From a checkpoint of a small transformer trained on Wikipedia.
Size: 16 layers, width 384, 6 heads of 64, MLP 1536 GELU, vocabulary 32000.
MLP neurons of a small language model. Each row is named by its layer, matrix (up: input weights) and neuron, and shows model dimensions 32-159. Each number is 50 + 12 x the weight over its row's rms, rounded and kept within 0 to 99.
Before each neuron's rows, "fires on" lists the tokens most often at its 100 highest values on Wikipedia text that the model never trained on. A number after a token or word is its count.

fires on: " the" 20, "." 16, " to" 12, "-" 7, " more" 4, " |" 4
L9.up1149:53 40 53 48 56 41 49 55 45 71 65 49 47 43 45 50 54 44 54 48 68 51 51 42 64 56 43 63 75 69 53 28 65 66 27 47 20 35 29 40 51 36 45 37 55 34 73 36 47 41 52 61 37 47 40 37 52 61 46 42 64 31 58 44 43 56 53 41 60 44 42 62 44 33 26 59 65 52 46 64 68 54 26 32 66 62 52 41 66 48 34 58 52 53 61 29 51 45 44 77 48 43 75 43 65 28 48 47 43 33 51 56 78 66 52 37 50 44 57 51 58 60 55 28 50 58 55 53

fires on: " for" 51, "." 32, " |" 8
L13.up927:65 45 77 52 60 42 63 40 42 62 70 42 69 57 48 25 57 49 59 35 88 46 44 48 57 58 46 74 60 61 37 46 47 50 33 47 43 35 55 38 51 62 39 47 46 45 39 34 54 56 30 49 75 30 48 50 38 48 62 65 51 58 66 48 48 44 47 34 51 32 33 61 49 41 47 49 50 50 37 44 36 53 61 62 46 34 51 56 63 46 51 66 29 39 61 39 68 55 53 41 53 68 60 49 61 40 54 49 17 34 44 33 53 62 65 54 74 56 47 39 46 45 47 38 54 59 52 46

fires on: " and" 68, " season" 4
L9.up1526:65 49 42 35 47 41 50 47 69 40 44 35 61 50 39 51 40 58 33 70 43 54 50 40 39 57 59 39 75 63 69 46 43 51 48 60 56 32 56 56 50 50 47 74 53 67 41 49 45 55 56 63 55 48 53 35 32 59 56 66 56 25 55 48 47 52 49 61 58 38 46 64 61 49 36 78 78 81 44 45 47 51 28 52 61 71 48 65 46 55 33 45 56 52 47 40 50 46 25 54 38 35 64 38 57 53 46 54 52 42 52 80 54 55 56 67 40 37 48 53 50 50 67 48 57 79 41 55

fires on: " |" 64, "|" 15, " from" 4, " to" 4
L13.up1264:62 46 53 41 54 42 61 53 53 33 74 59 59 49 37 35 46 59 44 48 61 52 32 40 45 50 47 62 64 38 54 55 45 47 54 53 63 57 46 39 74 70 38 51 75 68 41 30 49 64 49 45 44 45 48 65 53 46 62 80 51 50 53 54 55 54 17 36 42 64 53 76 65 46 31 64 47 36 79 51 31 22 59 60 68 49 74 50 59 52 46 66 39 20 53 63 60 48 73 62 52 59 60 56 55 55 52 56 31 60 50 45 47 67 49 40 70 61 25 35 41 66 72 39 65 57 62 55

fires on: "n" 48, "d" 13, "st" 9, "." 6, " Ad" 5, " 1" 5
L2.up680:74 51 48 38 51 57 52 47 26 48 31 22 68 54 62 50 44 47 62 24 51 54 38 34 52 52 52 48 55 57 53 46 59 42 34 47 53 50 54 48 52 57 67 49 29 59 65 35 51 53 37 80 39 52 45 36 62 44 68 40 55 53 43 58 50 45 51 45 51 40 40 60 52 57 42 50 46 39 27 55 56 34 48 51 38 78 65 64 51 46 68 59 62 42 50 19 25 47 50 41 34 51 53 47 65 50 52 62 61 29 53 60 37 74 70 39 39 57 48 59 33 44 38 53 58 47 44 66

fires on: "-" 52, "/" 6, " \"" 4
L10.up633:71 23 52 28 68 47 60 36 57 58 50 40 67 55 29 56 58 48 54 43 70 52 27 32 43 56 53 44 59 48 51 50 65 50 44 47 49 40 49 39 65 26 34 57 57 43 54 24 21 41 51 73 62 54 31 35 13 61 54 33 53 45 72 74 38 62 38 50 35 63 53 91 44 38 46 71 77 43 46 65 41 44 52 46 48 65 55 48 56 63 44 42 65 47 60 44 33 48 34 50 32 72 65 62 61 56 47 66 47 61 53 52 47 67 63 63 60 53 47 39 44 41 56 52 38 70 68 71

fires on: "." 69, "\n" 12, " |" 8, ".\"" 4
L13.up137:71 49 60 46 58 29 54 47 43 42 54 55 48 62 48 20 55 55 59 40 76 56 55 48 40 65 48 77 43 68 52 48 42 62 25 55 43 52 69 65 49 51 41 32 48 59 60 32 55 47 34 53 42 28 49 50 50 66 67 63 59 62 57 69 57 36 51 39 37 45 38 47 59 17 37 23 62 65 54 51 56 33 78 60 41 32 55 51 49 61 42 48 43 50 54 47 62 48 43 44 45 55 64 43 40 40 49 46 42 59 63 34 63 50 70 31 74 58 34 39 48 55 59 53 25 75 66 58

fires on: " " 28, ":" 16, "/" 14, " |" 6, "(" 6, "-" 5
L2.up350:59 58 78 64 68 45 51 45 61 57 46 43 54 63 51 58 22 35 58 56 54 58 52 55 59 70 48 64 59 47 42 68 59 53 31 69 60 46 56 62 71 41 46 41 51 54 59 39 58 49 40 40 45 66 44 58 52 46 41 35 56 34 53 61 48 36 61 65 48 34 57 60 64 42 05 35 59 72 31 64 50 23 52 41 31 47 42 37 58 48 51 60 64 57 47 47 54 55 58 77 34 68 65 56 51 67 57 42 64 25 40 58 47 49 61 53 49 34 44 28 62 51 32 55 64 35 57 41

fires on: " began" 18, ":" 15, " since" 15, " ended" 7, "|---|" 7
L2.up1062:60 32 57 26 54 55 44 40 63 58 55 43 49 37 45 45 50 77 36 63 49 45 68 77 63 65 76 58 59 46 42 44 60 35 64 55 68 22 53 58 51 40 57 58 17 55 48 82 51 56 45 38 53 57 59 45 49 41 61 58 53 39 50 39 52 27 42 50 64 49 54 38 64 59 41 52 60 53 50 50 57 53 52 54 37 65 50 47 42 38 43 37 59 46 70 33 81 45 40 30 37 36 76 44 63 48 62 49 38 25 60 64 47 67 58 61 31 47 42 39 46 38 46 75 65 62 50 48

fires on: "ri" 23, "i" 23, "li" 12, "on" 8, "a" 4, " of" 4
L2.up801:38 44 68 41 61 45 59 65 25 41 49 44 47 38 40 48 51 65 54 38 52 41 40 50 61 45 27 63 31 56 34 23 56 61 36 52 64 45 54 53 76 55 53 22 41 47 53 45 61 49 48 62 68 19 40 57 39 67 69 35 32 66 62 44 25 57 40 44 56 56 59 52 45 48 56 47 36 74 46 38 81 25 51 49 42 63 55 41 52 35 37 71 31 49 65 30 45 70 57 50 55 53 51 28 51 77 48 48 38 60 53 49 38 73 42 39 61 47 38 56 26 73 56 40 73 50 45 55

fires on: " of" 29, " in" 15, " age" 10, " living" 7, " throughout" 6, ":" 6
L2.up605:68 51 69 57 73 66 50 53 36 55 58 57 42 34 38 66 54 42 52 51 48 46 51 37 57 69 66 77 42 61 25 40 62 42 52 46 69 59 74 60 58 59 38 49 49 65 28 32 39 41 57 55 48 11 39 38 62 58 47 55 43 60 50 64 57 50 47 27 59 51 50 60 59 37 49 50 51 28 40 52 45 79 42 67 39 35 46 56 43 59 32 63 39 56 70 39 58 54 45 46 53 58 51 31 53 54 65 51 36 34 54 38 45 61 37 43 49 37 51 44 62 47 55 22 60 39 50 51

fires on: "'" 37, "s" 10, "th" 9, "===" 6, "st" 4, " ===" 4
L2.up775:68 39 48 56 62 44 61 46 57 41 76 35 53 48 70 38 54 44 70 51 53 18 47 46 26 71 44 68 53 46 45 60 42 49 20 62 55 38 39 46 51 54 47 38 47 40 51 39 23 53 48 40 72 64 48 35 43 68 49 48 62 76 59 55 50 55 43 55 38 38 32 56 47 38 51 49 51 54 35 43 44 52 55 26 43 77 46 43 48 42 57 51 51 53 52 33 49 51 50 66 22 45 58 56 60 52 42 40 38 52 56 49 34 59 70 61 39 59 59 37 30 61 43 79 23 32 59 50

fires on: "s" 12, "'" 11, "ic" 10, "al" 9, "y" 6, "a" 6
L2.up1452:49 51 42 55 63 52 39 58 54 54 69 49 84 51 52 61 68 38 45 39 42 42 25 46 46 45 61 58 38 36 45 68 41 55 42 19 38 48 61 37 43 36 59 34 54 32 54 65 42 55 50 43 55 41 43 86 30 40 59 66 48 50 63 64 62 51 63 32 33 43 45 57 47 28 49 45 63 41 32 51 40 58 54 52 44 66 55 27 58 55 56 51 45 54 52 38 63 53 42 40 42 64 73 56 72 62 60 58 39 54 38 34 32 48 73 49 53 45 40 48 39 53 38 91 49 60 66 55

fires on: "." 70, " and" 6, " CO" 5
L2.up814:60 49 28 40 60 51 54 60 62 45 64 58 48 57 45 48 52 62 48 52 48 64 51 54 53 64 95 57 56 27 61 44 49 69 52 57 37 51 64 79 46 48 54 58 49 55 59 77 56 30 62 44 51 44 59 28 26 50 32 66 48 31 44 62 39 26 71 41 47 49 31 60 58 47 49 48 67 68 64 30 37 56 36 49 53 86 53 25 40 33 34 44 55 52 58 49 41 66 43 70 64 48 47 55 43 55 38 46 65 31 53 62 28 42 60 57 60 47 41 54 52 44 69 54 38 59 43 52

fires on: "-" 27, "/" 17, "B" 10, "W" 7, "A" 5
L2.up865:71 41 48 30 47 51 51 67 55 36 48 41 67 39 13 33 51 53 64 45 73 54 73 56 39 48 39 63 46 57 60 40 46 48 43 66 69 33 49 48 74 58 62 35 40 40 42 55 54 61 41 35 58 46 35 55 43 72 67 35 46 40 67 32 62 52 39 57 57 31 75 51 34 54 37 40 73 41 49 71 60 37 54 43 38 65 69 67 60 32 54 42 40 66 44 51 36 53 60 59 62 53 53 55 50 53 50 42 56 52 43 51 57 61 60 47 30 60 50 52 49 51 50 47 38 47 71 48

fires on: " and" 21, "." 21, " to" 14, "-" 8, "," 6
L10.up332:63 28 30 37 66 29 20 46 61 68 52 69 63 47 23 54 41 48 30 45 50 57 47 43 56 66 53 60 62 28 61 59 50 18 51 48 32 46 57 52 57 52 39 33 53 59 70 39 40 65 38 63 75 49 61 27 36 62 54 68 61 48 46 42 51 53 56 57 25 56 48 80 35 44 22 45 75 68 21 53 28 41 46 34 64 69 62 50 54 60 47 42 46 51 54 41 43 62 41 62 57 44 75 48 77 45 34 57 47 41 57 56 44 62 74 55 50 35 56 45 64 39 44 78 34 76 54 44

fires on: "." 43, " 3." 8, "st" 4, "els" 4
L9.up1171:62 44 43 66 51 56 56 35 33 67 29 47 73 48 55 29 45 58 54 38 39 58 50 43 57 58 62 65 61 46 44 50 40 51 46 50 66 37 32 62 51 47 64 30 55 44 70 28 44 50 19 77 49 60 41 47 44 54 61 40 41 44 25 41 37 73 50 40 46 51 54 45 61 72 46 38 40 39 25 61 59 45 68 40 49 47 64 56 69 54 56 45 58 59 69 34 43 51 51 50 63 43 47 45 47 60 38 43 48 64 44 51 72 49 47 35 62 63 56 69 68 53 66 47 45 45 52 72

fires on: "." 44, "\n" 14, " |" 10, "|" 7, " –" 6, ".\"" 5
L13.up405:62 49 65 47 59 38 58 47 38 35 59 63 56 38 44 31 54 45 61 37 74 50 38 50 38 66 61 61 66 51 44 45 42 37 33 56 30 50 61 58 51 63 51 41 57 45 53 27 56 50 21 55 50 29 41 70 52 65 56 52 53 53 58 47 62 44 33 38 32 50 51 52 62 33 40 45 40 54 51 43 38 57 60 51 29 47 75 64 53 61 59 62 38 47 54 47 56 57 58 57 50 57 56 46 64 42 37 64 25 49 43 30 67 46 70 28 66 57 24 40 35 48 57 48 44 69 71 73

fires on: "i" 24, "a" 23, "e" 9, "mi" 7, "ie" 6
L2.up1351:51 42 42 25 66 45 53 85 52 72 71 42 55 47 37 51 62 49 43 47 64 44 41 37 53 34 40 53 41 42 45 16 42 74 40 58 39 47 67 53 55 35 44 45 50 51 45 65 73 65 60 66 61 49 37 67 40 54 54 53 39 55 43 35 56 62 32 47 26 52 51 33 38 48 57 35 45 50 50 33 60 54 58 32 50 61 35 60 57 33 35 49 50 39 44 35 49 44 50 61 43 52 43 48 41 66 41 41 51 73 65 38 38 62 71 37 55 76 42 36 53 57 50 45 36 48 42 48

fires on: " |" 51, " the" 10, " to" 7, " his" 4, " and" 4
L10.up95:81 21 63 49 46 33 56 38 46 59 58 71 35 48 61 37 43 40 29 53 70 56 73 52 64 63 68 56 70 46 45 44 54 50 38 40 43 42 48 59 56 37 49 50 64 60 50 58 63 38 62 47 53 59 40 41 47 45 42 32 46 44 59 52 40 36 54 46 61 29 56 44 64 43 30 62 53 46 36 38 44 30 45 53 55 75 38 49 60 54 52 55 53 35 44 22 56 54 51 74 28 32 67 61 74 68 39 54 55 44 51 44 52 51 62 61 65 67 48 53 37 60 48 67 42 60 75 61

fires on: " and" 58, "," 15, " being" 9, " its" 7, "and" 4
L2.up579:68 37 37 39 50 64 77 46 58 45 68 48 71 40 58 52 57 69 61 63 65 55 45 46 47 56 62 53 27 50 63 18 35 53 55 48 38 63 63 80 47 42 42 55 29 56 71 54 44 49 68 29 56 57 30 41 07 60 46 63 44 64 42 61 54 45 37 44 57 42 55 58 45 54 41 45 42 50 65 46 47 38 43 55 59 54 53 39 39 61 49 35 64 60 56 47 51 49 34 44 55 41 64 28 75 45 34 58 54 34 73 37 70 55 60 86 53 52 48 60 40 58 64 55 39 56 51 40

fires on: " |" 25, ":" 8, " of" 8, " from" 7, "age" 5, " to" 5
L2.up980:46 41 66 47 53 46 38 28 09 51 62 58 56 59 62 46 45 56 45 43 57 50 39 46 57 62 47 80 62 43 43 47 53 55 08 28 37 30 48 31 46 39 58 35 39 50 48 54 45 32 52 43 41 46 41 54 45 64 48 55 66 66 45 37 49 66 49 35 62 52 40 48 57 21 38 50 36 62 34 25 45 56 61 37 58 73 48 30 79 53 63 69 68 43 61 44 36 55 45 60 49 62 70 38 71 50 48 32 41 68 60 47 57 62 58 32 59 68 37 45 45 45 44 45 66 58 80 52

fires on: " Year" 17, " since" 13, ":" 9, " Since" 8, " Date" 8
L2.up914:91 58 51 43 53 46 40 45 58 61 53 60 46 22 40 39 62 27 65 57 53 22 51 52 55 46 56 53 51 53 65 58 56 48 50 31 64 37 42 69 44 39 31 48 42 51 45 70 53 58 41 61 31 50 68 65 64 47 68 56 57 51 38 55 62 36 54 47 51 45 36 47 52 72 47 56 56 79 39 48 68 33 63 62 25 58 43 60 36 61 51 45 38 51 79 17 53 61 43 52 38 49 57 51 48 33 60 58 46 41 36 46 45 67 51 39 38 42 58 39 38 43 50 52 57 59 62 45

fires on: "," 33, " and" 19, "s" 14, "'" 4
L10.up832:71 54 43 37 55 43 62 41 45 34 47 58 61 46 50 48 53 41 45 48 32 34 52 47 42 35 33 64 58 46 40 61 43 48 42 31 48 46 43 52 52 46 65 52 69 50 43 52 33 59 32 49 68 60 69 78 33 65 77 52 54 44 56 72 40 62 45 27 28 49 50 36 47 34 53 69 42 54 50 38 43 38 38 38 63 70 66 61 53 47 45 53 51 62 54 33 32 58 42 76 52 67 53 52 74 68 45 35 36 60 44 58 50 39 75 43 51 50 28 50 57 55 50 71 39 73 48 57

fires on: " in" 72, " during" 7, " 2022" 5, " after" 4, " " 4
L2.up785:49 51 53 61 73 28 56 41 58 41 57 58 56 52 48 60 49 43 74 44 65 61 32 34 55 77 42 36 47 40 53 50 54 45 39 70 43 61 66 52 57 46 23 62 34 61 61 62 40 42 64 28 47 50 36 43 59 56 40 35 76 44 52 56 39 43 50 59 47 43 81 58 62 31 18 24 42 77 46 53 51 35 61 37 60 38 69 37 51 69 53 65 39 39 57 62 56 49 54 57 40 60 61 45 45 57 35 47 55 57 44 32 52 56 57 72 88 48 51 29 69 45 48 48 59 43 48 37

fires on: "T" 14, "R" 12, "G" 8, "B" 8, "A" 7, "M" 6
L2.up483:89 19 46 41 44 52 57 54 71 35 35 38 51 29 30 39 52 65 70 34 56 50 61 49 47 76 43 48 66 39 69 50 49 40 25 76 48 47 42 49 80 67 61 28 51 60 46 59 54 32 60 46 59 57 31 37 46 58 45 35 68 51 50 29 44 47 69 22 57 34 57 50 40 53 50 39 67 42 36 62 54 36 42 56 24 66 64 50 43 48 46 47 42 47 48 56 39 76 62 51 66 59 49 51 41 67 49 52 51 37 44 57 49 64 70 37 44 40 33 53 42 43 60 67 32 55 71 37

fires on: " and" 55, "," 36
L2.up1262:59 47 41 39 44 75 71 60 56 43 70 68 47 41 61 48 50 53 60 53 77 32 65 64 53 61 25 47 42 31 60 33 41 70 38 58 38 62 71 44 51 36 55 46 28 68 53 52 41 49 50 51 65 74 39 47 31 54 40 57 42 67 66 76 52 62 41 45 50 37 48 54 52 57 41 34 45 53 48 36 45 48 36 54 45 59 54 41 30 55 44 42 44 46 55 46 49 51 39 56 35 48 71 62 81 60 40 54 55 52 51 62 47 52 63 80 44 50 48 56 54 41 76 69 30 49 35 50

fires on: "-" 87, " " 7, "/" 4
L2.up1084:66 39 52 43 51 56 68 58 49 41 44 52 54 38 21 49 71 44 66 33 49 35 47 59 47 57 42 55 36 53 45 55 44 49 38 50 50 51 48 60 63 41 64 40 43 40 46 52 47 54 37 55 60 45 50 42 40 79 66 28 61 34 60 52 47 44 56 47 62 44 57 63 36 43 35 60 58 50 42 63 46 27 54 23 44 60 54 58 69 37 69 36 48 39 57 46 36 58 52 81 45 58 54 55 43 60 47 46 59 57 47 46 36 52 48 45 44 64 63 61 48 35 42 79 42 51 83 45

fires on: " and" 35, " as" 16, " of" 15, "," 11, " |" 8, " the" 4
L2.up636:61 47 46 56 76 55 50 51 45 30 67 56 55 49 58 60 49 64 37 51 53 54 56 52 63 54 37 66 31 39 39 52 26 38 61 49 44 72 67 68 54 48 62 33 54 58 44 56 29 37 42 41 52 55 48 44 52 73 53 53 51 54 53 83 54 53 42 46 52 40 56 69 47 38 36 45 60 53 61 56 48 54 53 54 61 34 47 60 44 65 50 44 30 59 49 46 47 62 36 35 50 53 70 49 72 53 56 53 47 60 64 35 57 64 45 76 52 30 48 41 37 32 66 49 36 33 46 65

fires on: "," 65, "." 13, "|---|" 7, " while" 5
L2.up597:59 39 35 50 43 38 46 47 47 41 59 58 49 38 42 57 46 83 47 62 52 53 53 63 45 69 55 44 42 49 53 57 36 80 52 62 40 44 49 65 51 56 51 60 32 57 58 62 53 42 59 35 43 47 40 52 34 58 42 66 47 44 52 52 74 41 35 35 39 44 36 46 49 48 33 65 68 54 60 24 47 52 32 63 42 53 77 28 50 59 52 49 50 43 63 47 68 50 45 37 65 53 56 33 46 47 27 51 39 34 84 56 45 51 60 66 45 53 47 56 61 53 80 70 35 53 37 59

fires on: " and" 37, " to" 11, "s" 9, "families" 5
L2.up363:66 30 41 30 46 38 43 39 65 51 57 33 49 37 60 47 50 52 67 62 66 36 51 42 62 50 54 83 69 42 51 36 62 45 38 50 34 45 32 44 49 41 42 53 60 40 59 29 30 52 37 65 60 60 41 33 35 93 42 33 71 53 46 70 51 56 58 44 25 43 24 72 38 59 44 55 66 55 61 58 46 33 48 56 67 60 58 33 30 61 45 41 59 48 66 49 52 61 41 57 64 55 50 47 73 52 50 58 51 43 55 44 30 60 80 54 71 41 40 32 42 59 46 57 35 53 47 54

fires on: ":" 21, " |" 15, "-" 15, " &" 13, " J" 6, " by" 6
L2.up1497:57 54 60 61 53 49 68 57 56 48 40 56 57 64 46 50 48 27 60 55 61 36 68 49 61 57 56 43 67 42 47 43 66 44 55 55 29 41 49 63 42 44 55 42 67 40 50 53 42 55 43 74 48 64 50 50 53 52 39 37 47 43 67 40 35 66 70 52 46 33 54 49 42 33 35 47 66 69 48 50 54 32 47 25 60 32 50 46 67 44 39 51 36 33 53 49 43 55 49 44 51 84 55 69 56 72 42 55 60 64 37 59 35 50 54 45 56 39 56 34 45 54 52 44 35 37 54 33

fires on: "==" 26, " ===" 24, "===" 18, " ==" 15, " =" 13
L2.up710:51 71 61 56 75 62 52 66 67 45 60 41 62 69 58 34 49 40 58 55 42 62 59 51 56 68 57 43 64 41 38 45 51 49 40 50 37 55 58 57 48 43 36 41 38 42 37 32 56 45 47 39 46 44 53 63 58 57 34 68 67 45 39 35 52 53 40 60 28 40 54 51 52 46 21 29 57 58 48 28 55 69 66 36 56 47 56 23 56 32 41 59 61 37 51 55 55 50 61 50 55 50 78 29 60 77 60 39 46 47 59 55 55 53 75 41 41 47 49 32 54 51 45 54 49 40 50 53

fires on: "." 30, "-" 29, ":" 19, "---|---|---|---|" 7, " Although" 5, "Although" 4
L2.up656:67 36 53 32 41 40 42 37 63 58 39 37 41 37 59 61 60 62 46 64 68 35 55 55 52 35 49 49 82 53 51 57 48 47 56 53 28 54 50 63 41 59 58 61 34 45 44 31 54 45 38 53 43 44 51 43 54 48 74 46 52 39 46 37 65 57 52 55 43 44 46 65 64 63 33 40 88 55 28 46 63 12 52 55 45 56 56 65 51 38 30 39 58 40 60 56 36 41 59 79 44 44 57 44 66 48 30 64 55 42 36 56 59 39 49 35 32 47 46 25 60 47 65 47 41 60 37 51

fires on: " and" 18, " (" 18, " to" 16, " or" 12, " |" 8, " years" 6
L2.up1218:95 29 54 52 63 43 67 40 64 40 85 51 54 53 44 44 42 50 51 49 73 48 60 60 42 66 47 44 48 45 33 24 58 37 34 57 26 57 45 43 68 47 54 63 35 45 52 35 40 45 47 53 69 50 33 47 37 68 47 54 47 68 60 68 48 45 50 48 59 45 56 66 34 36 26 45 54 71 38 56 58 52 28 39 45 61 66 44 24 64 31 62 47 54 55 42 56 50 36 55 41 55 74 56 60 48 55 45 50 51 47 51 64 52 66 60 76 64 50 51 30 55 38 77 31 49 55 48

fires on: "===" 19, "s" 17, "==" 15, " to" 8, "ca" 7
L2.up614:58 61 86 63 62 52 50 59 64 32 62 43 62 75 50 49 59 52 42 66 66 28 64 56 60 50 36 64 46 51 44 42 53 47 32 56 34 51 69 71 51 43 50 39 38 31 30 56 54 42 54 39 59 56 52 54 59 52 31 55 53 57 46 31 50 62 79 60 57 60 51 62 62 28 46 37 64 54 46 52 52 38 67 30 60 36 42 37 43 63 39 57 49 48 45 46 26 53 45 73 42 66 63 41 62 65 70 51 53 53 39 63 50 54 48 46 42 53 44 26 37 37 56 36 43 50 56 55

fires on: "." 72, " |" 9
L13.up222:68 53 58 64 66 41 56 28 42 56 74 32 54 63 34 37 41 49 62 60 71 58 58 53 55 46 35 68 65 62 56 38 49 37 40 61 68 57 50 59 66 38 54 30 43 50 39 43 57 47 45 45 52 12 46 64 63 49 59 71 59 66 38 69 49 45 50 47 50 55 33 41 61 27 39 39 76 69 54 49 62 43 64 62 31 61 43 38 62 50 64 57 41 43 59 48 50 61 54 48 62 58 67 58 41 53 47 36 19 56 49 42 46 71 55 45 64 45 52 50 44 63 57 32 54 61 64 62

fires on: " of" 31, " age" 17, "/" 6, " There" 6, " there" 6, " with" 6
L2.up743:54 66 65 59 71 44 34 43 61 41 68 56 56 51 43 73 44 59 47 50 44 43 37 45 42 54 33 61 40 62 30 56 50 59 26 39 44 44 59 53 79 58 52 62 47 61 32 40 23 44 50 55 45 40 41 50 47 61 42 46 53 51 66 70 43 47 49 34 55 54 28 70 72 33 44 50 49 38 55 47 42 52 54 42 60 40 47 56 65 48 52 67 36 51 64 43 55 60 52 62 33 59 47 52 56 55 65 49 46 64 64 44 38 62 38 59 46 22 38 31 39 70 50 60 57 33 58 34

fires on: " and" 78, "," 9, " or" 6
L10.up1117:54 41 45 37 53 18 48 48 62 23 63 53 48 49 34 39 55 44 38 50 45 51 68 42 41 59 49 60 56 49 54 33 43 31 63 43 54 52 39 55 43 59 55 37 79 61 54 49 25 49 54 64 46 69 59 62 49 59 41 77 54 37 57 50 69 45 39 36 36 42 37 62 53 33 35 45 72 67 41 32 47 35 24 34 66 58 43 48 70 54 46 21 63 82 59 67 46 38 32 59 57 48 71 48 57 60 39 52 41 37 32 71 70 60 57 68 51 59 68 55 55 60 51 74 30 78 51 51

fires on: "." 22, " may" 18, "-" 10, " does" 7, " to" 7
L2.up255:65 55 47 33 50 32 38 45 61 61 49 36 33 39 36 64 45 44 73 39 63 23 31 54 29 54 40 31 70 52 52 51 47 44 44 57 43 40 40 62 46 51 60 61 43 50 49 42 48 38 63 59 21 33 55 32 56 57 56 36 50 38 45 38 62 47 49 48 61 38 50 46 49 66 42 43 63 41 18 57 55 26 29 61 44 51 73 61 64 58 53 57 61 48 63 39 57 45 50 71 63 49 64 39 53 27 41 65 41 49 34 62 55 50 55 38 35 52 58 43 61 52 54 57 42 63 54 60

fires on: ";" 43, "." 14, " on" 11, " of" 6, " whom" 6, " with" 4
L2.up154:45 54 45 48 57 28 31 63 64 54 45 51 50 49 37 45 46 34 65 48 40 49 27 65 56 51 37 41 45 41 33 44 64 48 42 37 55 53 65 41 52 45 53 55 49 44 36 41 45 40 45 70 45 36 52 52 41 53 44 41 58 64 69 71 38 29 59 51 52 56 39 56 58 42 26 52 82 50 46 44 40 35 61 47 30 52 44 55 67 50 53 72 52 58 51 40 37 45 50 55 63 63 59 41 41 41 53 42 48 52 41 40 25 37 51 56 55 57 45 35 37 67 49 39 65 48 66 45

fires on: "-" 15, " early" 12, " to" 11, " and" 10, "/" 7, "th" 6
L2.up675:68 28 48 34 53 51 71 41 55 55 46 57 48 60 46 46 79 49 42 38 77 53 54 48 38 55 25 59 43 39 44 43 45 45 48 36 43 63 47 57 62 33 43 50 39 42 58 30 14 57 36 68 48 65 27 34 47 71 81 58 46 49 55 70 52 37 61 51 40 58 51 78 45 58 41 62 49 61 49 65 32 57 42 27 70 58 73 54 45 57 43 51 38 67 59 26 60 59 25 57 44 45 71 79 84 45 47 57 51 46 47 51 65 71 56 53 57 46 58 50 45 60 47 64 64 45 63 85

fires on: "." 61, " 3." 10
L9.up663:40 39 35 56 67 60 51 54 62 51 45 46 52 32 53 42 51 49 62 31 46 47 49 52 51 71 62 48 73 37 44 42 33 38 42 61 53 48 44 50 58 53 46 54 46 55 53 41 59 41 64 52 57 50 63 45 57 51 48 62 54 31 23 50 47 50 44 53 26 43 40 78 52 71 20 52 54 57 48 33 46 55 60 42 49 76 48 32 60 28 56 42 71 32 60 25 31 40 57 60 66 36 55 52 42 42 35 48 59 55 39 50 36 36 49 32 32 59 61 46 66 57 75 44 43 68 50 57

fires on: " political" 18, "ist" 10, " sp" 9, " directed" 9, "com" 6, "ed" 5
L2.up1422:69 38 67 43 40 47 52 70 30 58 57 43 61 58 37 47 39 56 61 52 48 39 35 56 53 51 53 54 53 56 54 36 51 62 20 62 61 54 77 50 49 48 44 46 35 52 63 39 78 48 40 63 49 44 47 44 51 67 48 41 56 29 43 47 48 63 71 41 53 60 49 65 40 37 44 60 72 49 48 25 47 38 64 50 52 61 41 55 63 52 43 45 39 66 49 38 28 57 40 78 49 32 47 35 56 60 38 23 62 38 69 49 60 64 55 58 55 56 32 42 39 40 38 33 49 66 70 38

fires on: "–19" 33, " of" 29, " with" 8, " following" 5
L2.up1037:53 56 58 51 53 26 36 46 69 42 46 44 39 46 28 45 42 41 39 63 36 40 53 65 66 54 39 46 72 61 54 48 42 61 43 45 66 39 60 62 66 71 32 53 54 50 24 46 42 62 53 61 36 55 69 49 60 59 37 56 50 44 67 59 67 40 43 56 60 68 39 57 60 31 31 52 55 45 32 49 52 44 43 41 54 52 38 36 60 53 44 48 41 33 53 47 38 46 48 46 47 43 66 25 37 59 58 42 30 39 63 58 40 75 45 44 60 36 60 32 59 54 62 32 45 31 46 46

fires on: "s" 27, "e" 24, "a" 19, " de" 11, "ie" 6
L2.up262:44 61 66 43 87 57 58 75 51 70 53 60 51 41 38 42 36 44 42 25 48 53 40 41 54 40 40 45 73 43 44 25 68 60 46 35 34 52 51 54 67 47 35 29 38 34 43 57 64 60 40 55 69 43 26 63 49 52 53 39 46 38 34 36 55 37 48 58 32 49 58 38 50 56 62 48 40 55 41 49 48 44 44 45 41 65 40 58 83 62 42 36 41 35 60 42 59 47 44 61 43 38 46 44 36 68 46 55 46 47 52 52 67 62 57 62 42 46 41 52 45 50 69 36 60 41 30 28

fires on: "." 64, " |" 8, "\n" 7, " served" 4, "|" 4
L13.up79:53 53 69 52 81 36 50 40 42 54 66 40 42 65 25 42 61 67 66 50 72 51 69 65 47 54 46 74 45 58 34 41 49 55 38 41 55 43 55 66 57 46 42 37 31 55 55 20 48 35 25 45 54 43 30 54 60 54 63 61 48 62 52 56 68 47 47 54 33 47 55 55 62 24 36 37 73 52 54 50 59 66 69 62 47 34 56 59 58 68 57 51 38 72 51 36 57 40 37 56 71 64 63 58 46 56 49 53 33 49 51 36 57 54 44 48 65 55 30 35 52 65 65 44 37 67 46 44